{"num_hidden_layers": 8, "hidden_size": 384, "num_attention_heads": 6, "num_key_value_heads": 2, "head_dim": 64, "intermediate_size": 1536, "vocab_size": 2048, "hidden_act": "tanh_gelu", "norm": "layernorm", "norm_place": "pre", "norm_eps": 1e-05, "positions": "learned", "qk_norm": false, "attn_scale": 0.125, "bias": "all", "tie_word_embeddings": true, "parallel_block": false, "extras": ["capped logits"], "init": "normal", "init_std_qkv": 0.0183, "init_std_o": 0.00458, "init_std_up": 0.0183, "init_std_down": 0.00458, "optimizer": "cautious_adamw", "learning_rate": 0.000552, "beta1": 0.9, "beta2": 0.98, "weight_decay": 0.53, "lr_head": 0.00638, "warmup_steps": 598, "schedule": "wsd", "decay_fraction": 0.626, "decay_shape": "linear", "final_lr_fraction": 0.0, "batch_tokens": [32768, 65536, 98304], "max_seq_len": 1024, "doc_mask": true, "train_tokens": 699800000, "max_steps": 10925, "dataset": "wikipedia_en"}
MLP neurons of a small language model. Each row is named by its layer, matrix (up: input weights) and neuron, and shows model dimensions 0-255. Each number is 500 + 25 x the weight over its row's rms, rounded and kept within 0 to 999. Numbers have three digits each.
After each neuron's rows, "fires on" lists the tokens most often at its 100 highest values on Wikipedia text that the model never trained on.

L5.up177:476531498496453485493458480462515518482475489498493512531527481481503515572471536501502482421476505458513512518510532466481517500530541512494464537462470533551505520470504516545519499546484447501509469490534502550536458491474509492528468510521454496492456472490482493493521485499499528482492524468483530492504503504532520488477497500485538473482548508486522454493503533504518516525469487493511546508475495501500520532467490549498504512479482528542479475469522480487488517543500469504502499571467456522493566499473516531483489498517491487525485496527474502472490532485493521511505477500532473523531471497491547507499495501501459468484486457544496469484486475505523471519445502517500483485482477515516511498470482478525480509473516531469542512473480497516487488550478521
fires on: "it", " government", "leg", "on", " award", "ship"

L5.up897:463512500498513493440484503516519522489498493492473497517466481526466544492491497532505463559499487491482481515487514521527489503521447513506487536473540514507446457501540544481490530497523452501506510504483493480491475539503485529494525499468471496512534503498483483497492510503517502490507503496496533513462496482489474472500495474506569532509494495478514457498515502486526541487515515528465495524513511504477486498526556488482469511514492499507511525494486516468532551495504515520478473470473512517465498518436521493509488470479489500461483493501534478504491528470469515542520490485496542519468508489529496518495533498500480485458492524526511512494439518491474579478516453494501521538492515510502498459484517501450511445461484495509525525516490490544524501479506521
fires on: "c", "or", "id", "on", "ot", "in"

L5.up957:519486492490431482510479492490548488486543478503501491542484486522505545514501483464470456525469510492540506512488512488490490517499541498474489514544468540516496509477487494508538524504477541465478513471486500557495514489523498490505493515450526464489518467547534471465464468475456517553535520541487521532522491500477524511486471490529511496501554509514524474498488507538517506434512537483538518511504494517523467496498492549461504502461503495543508494464513493495502518516447534531520499518524498520472456510468477478519506479484459541458481515478527530477515483484532544504496486499536475559473482471487509567528507461538488450513556486549487495495501458514490456503518491531489505507507532496463501457500473495521464463484522498466490514548517503552487498462503475
fires on: " T", " C"

L5.up487:484518504548541557534546518472544487527477516493513526516522516494474518493510542473457516508540485472515501489519482537550522519515543512526510492526518523483507509533462479529525522482549487479498540499467498496479492504517473515455511437515492526506541501513477530508509512453495535470496522461480480520487481488494480516491454499594474528470481478499478480516470495529480481495509523506482457529526484492519493487506506512459510494513503490470517505501473549465543518511459481535549485535523496511514496464501531486483508506493515512512512505552553518476498487533501519501513522481473514520501514493489510489495472518534467476486509480461494518486531499492488465498474506520458476565491485489488509492461525521463518506506516496491476495513491475487499473493500509
fires on: "y", "ma", "u", "el", "w", "co"

L5.up952:533505470527510500514508517515504525473505511525533557518504455483523548494521497520528511493515475485511469483511531463463552465499500493491510513517483533462504480528493504463490557552522538502484484476501478507509484535577519502526495485476549525485484528566467509490510466486474495539498473510495484509471513467461514484493481480516502477429483525515510490516497490487518513505554527533483503478511522535531509524473482525516537504526472444504497483526549493506473477530476525493506484477519506522500503538471503460441516455475473517453498498487508517491512457487504538525476523501498506505506484501495522500502537455456446483529489454509505467453488481545491476513498528501515485472512474526491493499516475497484443467473501503487503528503516481514473526475495461
fires on: " G", " C", " c", "g", " ", "c"

L5.up723:500490500534519498490531509503524508490502516471492479487518462498530539514531490525438506512470481426550500565504511490536500526451559501535488542468518482526507483495525472513556527487471537512495497491474509510478514505508508426561515486494555483514474523519492462508423524480523484503474501520529428510493520521481482464455466494524480458502497470484537500507490501462501494461492515471520520507514518494518459506505512541483505495506493479490501481487482526553496521555527538522511503472512514502518488524463479455526490489512537495452518502492521492467525518505504506518472521485533474528519484519462523470479504464471492481461527498489538434520469472539486480467499437526516506478486530508491475488494482490482461479492496494525489505520540528505478454527510464
fires on: " Le", "le", " T", " No", "ple", "il"

L5.up406:523537524462477546470473524487488519551525495473512529485501527518497522460514502491510541495463507512493491515488480526492510539508536483469487517486545530535517505471470521493497511509505496520519523515496535520489485543515464546463522527509484483488545512505552473454491568500503558487515460502518481528501477488458492519482538496516510500518493498482486529478502498470492508478498462517499483459497497522476478494495469472492505488459498486458509500484532509491457494495500531514466540504518497528517546508507472491515515465517504506533452531495507480471524484535499519504470499518492517485503507475505470526496520564535533526479509481507459500514477524504541441498504424583473473472481493464482460465526468493464483516529505500486499478505504502512468501510499512
fires on: "g", "da", "ta", "it", "li", "do"

L5.up786:492504498493471484478515508536511522526499536518485522504512520474555481477511531490483472513535504488503496516468492472488522496515533503490503564499496505480484496481486507512518494517527476481454518493506493494465486513513499560477489562539552509526540490509519492460524539521481448526488472487516525492538518456509511499451497489523475526499475540516534460532537519528514521501508519499481509508508514484470501527497478525490518453506475500454457522523479506520520499461474502461483489539481466545482473539532472491477489452518505510445516544471507534488519456488464520502494543512500515522494488478518507457503460514557518497532495488517507492470508526454519547513482523531494535529498523470490496503487469497498466539488455463511528532480489510482500481499535489
fires on: " an", " Ar", "ar", "s", "at"

L5.up47:524522531502499537510499495517500538477493487459488514508472495512504488492519514478468475438541513492500510470510503479477519493505461459491488491489470482520465518511488508502500540516517470496521457463500466485498482463556536504520524470513512511490507510493495444511541490452473500468554472494515485532494498488534499466502500507543561479522508505495455519519546532509504490451464523525490481499507515494491510483530470484501473460529496522518476518523466512521490494513453488515544555527491471486462495470507473461486479485512527509485482569517483497479501475494482525499467479477474495499546468531482513511476530517521468507481539492531513478488474463461507494496464459552476503489481497474549470490459487496497484498487518469477482525475488517509480483496480528
fires on: " was", " were", ",", "ed", "ent"

L5.up775:500512506491513488497517549513503513501488481457519490533503483506499464482512533502516481529492571478495532530528497526513500516504489470513469528435463502511522488461467510472499506491533520488522463469471509481476494513540482498489522476473431525544500504473490530503498511480500506509489467482516487472471502446494495517496460484493521521513468509471452522531502511490513505504513467495497483502533450503543516512495465488467538523539518487522511534496460489476496503501537477496496487515483505556485502507487501500506518519496486522496498518517535447518514484472502532514505441456496478517528520469506450479539475501557476535487460503493481491490486520525499541444519434506467532522500506514466458499508507507497484489460526507466502459540490514529564479486536564
fires on: "t", "ot", "on", "sh", "and", "ation"

L5.up134:466482536493511517516474511526521495489524479468488480536535487537511509467485509490483482530483526507524549519533535433512481514512534475456497489499502521496454474540569507496525473509487483517527462476497472495527511494516498546513527504502524480515486509500489544525526526462462503495490499505487465524474519514457491488512460488523468535455559516477487530501492498501520535528493474488530476467503494502467487473504513474510520500461487459523509438531523506528487557555470465533501494508469499478493518511460469493504477462502491514523528467474520545505512499522515515504517569513525523503507516511477495503490523507489517501549545551486486501500480520519505485489488496492472494519481509560428458475531530508487486458516440546471542496518478509521513459455521493
fires on: "se", "u", "e", "ol", "ing", "ning"

L5.up1393:519499512549478513473528514480550508513471502475495484462519459493488531527533492544501477490445454517475489457485540450478524500537513529491508535491478514484514520515493487517493562493511498496496532529509489535514526478494471511519482503473502464475495542502502432499537499479484507554496517529503532559478480475474483486482505463529529445459506485496460504521517493489510504493472507482510521464499522536507473465532514523517519528458509514544475473485548515491521474493488538475468532515503490516507499561481488469509512487520514497483454500471507541485500482567513517495516513478496538502530512502522530519476459471497494507483505500493478494472517493510492466499505517492473491499491492522511498488512452499478492495487525515528514490504506556494499467511483484
fires on: " ca", " g", "cu", " Ca", "au", " me"

L5.up868:515490464498501493450475485497509517507520477514462489565526521513525471537513510472463492501509535485504491517473529522502516445470534475485501493519541493462429507509512537480523517529474490494510512454465461456481484544544465493537483518486472549522541520490526519498511494502445516528468508429464528483545512483493494496496506504480508460520442530472449491493505520486466500530496493511481531528501475527481469511504534521503544493452529526520505470526513514447505522524539480509502550503469470547509511536480524496526511515502499518486502470534466531519507464486490490513492534515493528498531501483503509544477462490483496527493503476523503492487484480488526466518488538479513505526493506494487496508504520500464508523500497505489523536523455532504475478473482561
fires on: " sign", " an", " Mont", "an"

L5.up1252:503517496519478500487475514534514483494505480505544488489529518506500542542553496458492527531494478498476501505511508510501535502527482497501478501480515504559544508533471476498518506518522504509540505577466472503489512481502513464483494484537479558472496512494488514490502544492454524520542495482518474541500466462495574486444526479494478477513480517498499479538501498529501478510526497537565467519524470530527477477466448522527535493493485475480486522462509555460468517503475528486506488521469506478519480506487507505482509493544468505494460513485486493522515510489505512519469449535535487461486499499502481489490511523524511497484497458516509535502517444516484500515492462516522529515490487511452496514533486511490479459502464487470494506525496513546484483469508475
fires on: "li", "it", "d", "de", "der", "ed"

L5.up1479:495517523503534517510507521494512481500478509468521458514518502519551491452523483505533496475525498478480491520502515488503561484491513528530463514503520465527503515499468513489525538527502528502489503538526522505481506552536518519476530501510539468505496544508520492502510471500480529514512480507494521518500523512481589533428492469532475525475483547533526505505486510457523509534468516476476509466462464522520531518479570516477518515534503438505486475505544512501470497536483495488507466512503500488513483525498484518482479467480492509495497524493481500517485476478456524489479504518504509490485426497533508478444509512507477507496488488438523467491515546481475492501523529483507501535487503495515447480569516489472533479517489457550475489469479532470511504500519465
fires on: "ra", "ar", "s", " more", "he", "le"

L5.up427:489528478488481512469495503515501482549497482526485513514461470511514545507462466491502518501553477474506476476513540499456476512503513505452516490508497502491504480533516500510495558522489464468476455500486511448470512510535485529505519462492498516512492492512492534478516521458478506508515480491511493507482498457535518509509475490471486518478503465538479480526496493477498489518496449501466481514507482508492496512525470467454511448482492468469509501486518520507465503510504483547466452504458500552459520529460500496525509491477479518537520574550557539488469571500509493532516529453453521504473484522521486464481505507478504485561495510485492457505473519525479506500475462494472542473477457533514488498504506489506498508547471471478495524480520501519536502508515480
fires on: "u", ".", "ary", "ing", "ed", " other"

L5.up1504:455556497520460477503543463511456504464527540514502552473499509485545491511496449493532497488503527509501479528516516487493560515471498532488527465468537516569460510479533488502520518521477509507510516513511513514486493461466502466488495493487508478495504504512471465517512484482510511456548485512520484493510539528477497491439470502484516508478503535553529512498503477509489520502488471505546480523498480484471497513489489502501500522492463523486475519504495520522489537476448509484546442511524475472477471473523517519456462489489476503525487488535480453471519514485480485504523449497515504511526492476529481488483508514489541517484522467546496475491537451499525496504503496544502524495508529493469442493501526491487480487496507521498483486518516519507501493469491489
fires on: "re", "d", "ol", "od", "ed", "ad"

L5.up223:496482484505474480488514515483458531528504501556456470512494476505483535505544508510487501501479525493483512512496523539471512533519474543540532501564525506475468468517495516522498550526503540481473485543477498488488485517516540506498513491490507532523488489489531503479483488498490571506517501479538500492479473500492517493456483457490540475466522530522490499502472519457515475547510495542483485482535475489497462505540489501506519479429503498464499497480476473528503511533498473504462517509482456481462479496507421489493500468465502473515494467525520517482500525481541492532475514498496533523517523494542530491472467529508469511475553506508512471485465492541455485496548490489478481538462485499495512499490458493465506491492517473529485498525446499524546463481454479
fires on: "l", "ra", "li", "il", "u", " "

L5.up1057:516521479503495520506502557506485503483535481423477499511517513504495526465517564494486448463476521512508520493466536531488511455502474501518492490532492511489502493507501545475503485506484492473530537515465502505503532486484504494520523503515536523470541534512525471501554523479485516508471471498518489492493485498509459543459480524518484516438509499472452486482515504490549502496501455517513491490517490515531481461524497495485497501525540469497503515504465505465486519510532459511486573532521489527465508509507500522486512483556480500476470487507504450485516480491504563501470507517482522540498482477489502508479509479552497488463550477549521505495476458562484508493499494510535509526482506487562510496455539478483494471504519419485502525510510534499477458502508436
fires on: ","

L5.up375:517489515488498495532545484477477504467481528450498493496486443455502517482457507515502493484476464456496514514502474506531508496520485523539448520522498516535496516451503483501544500503450479510513493510478481512539540504519485511550530516466506504538518512448519555492455495435479499573512500525473471527506529496508498512454455476487484506528515503479506485492528498509508514538530512510533498476536496514530486581486536510500502458520511495492496527530435513531528529516516510538519492490494531534513476514513498462511505498519505510536473574487531494467546488470469483504489487503475494560522514494485541490480504558503511493502522523514488476472514493555548499475499479479487520540499459507506486482530466500500509482495497454491490486535514521502466430525504497
fires on: " no", " No"

L5.up1179:488490530506485459497481506510531529487510503500541525449563491479502509513476502480493503518496506492518491515526499548533500454514571488480462510487488543521490515495469520549537530543480487526532497507482480516518505531490546548494503476510546495519474477492544504510465503459437481503527502520492503534543516489446482478488516502476500484507473545490490510499461503490532496470480489503514488515498502503497505509494493515519518437462505474539456541464491481505481518518482447578494471528527504448475493540514466513490466473496512512486526501461508518507496511521490511489443499478489471531451487481549508559518498518521503517485535515514465477519524465479490498521468519496515492551524499476455474455487502481492482462507513529509453489511515515480532495507481508
fires on: "en", " C", " first", "st", "th", "Re"

L5.up577:458569508528497499517513496483507504530462481459505527503489515499509511534522526477490488496473504513503432514471557456528488505498532530499525472544478530513489484512485454501500519475482476478538498484518535485548440511478483549493523487490491500460482536484580453546531518467519523522511493512508491535515493497497515492498475494515480487521473474455528457516531488491477508517497511518517521484525471515495498492497516483490463486486470537542505461434489496439486489556512536522503494503480466510467520519493493501460472499533500461457500508516472517505496510518500540481525499511513509543528507503470514522502514500504453492484475520548497512468511478514466470506487455559495495495510490500517497500498525510501454460542495521477530526446502525465467518513455489
fires on: " ca", "ach", " Ca", "ell", "co", "iz"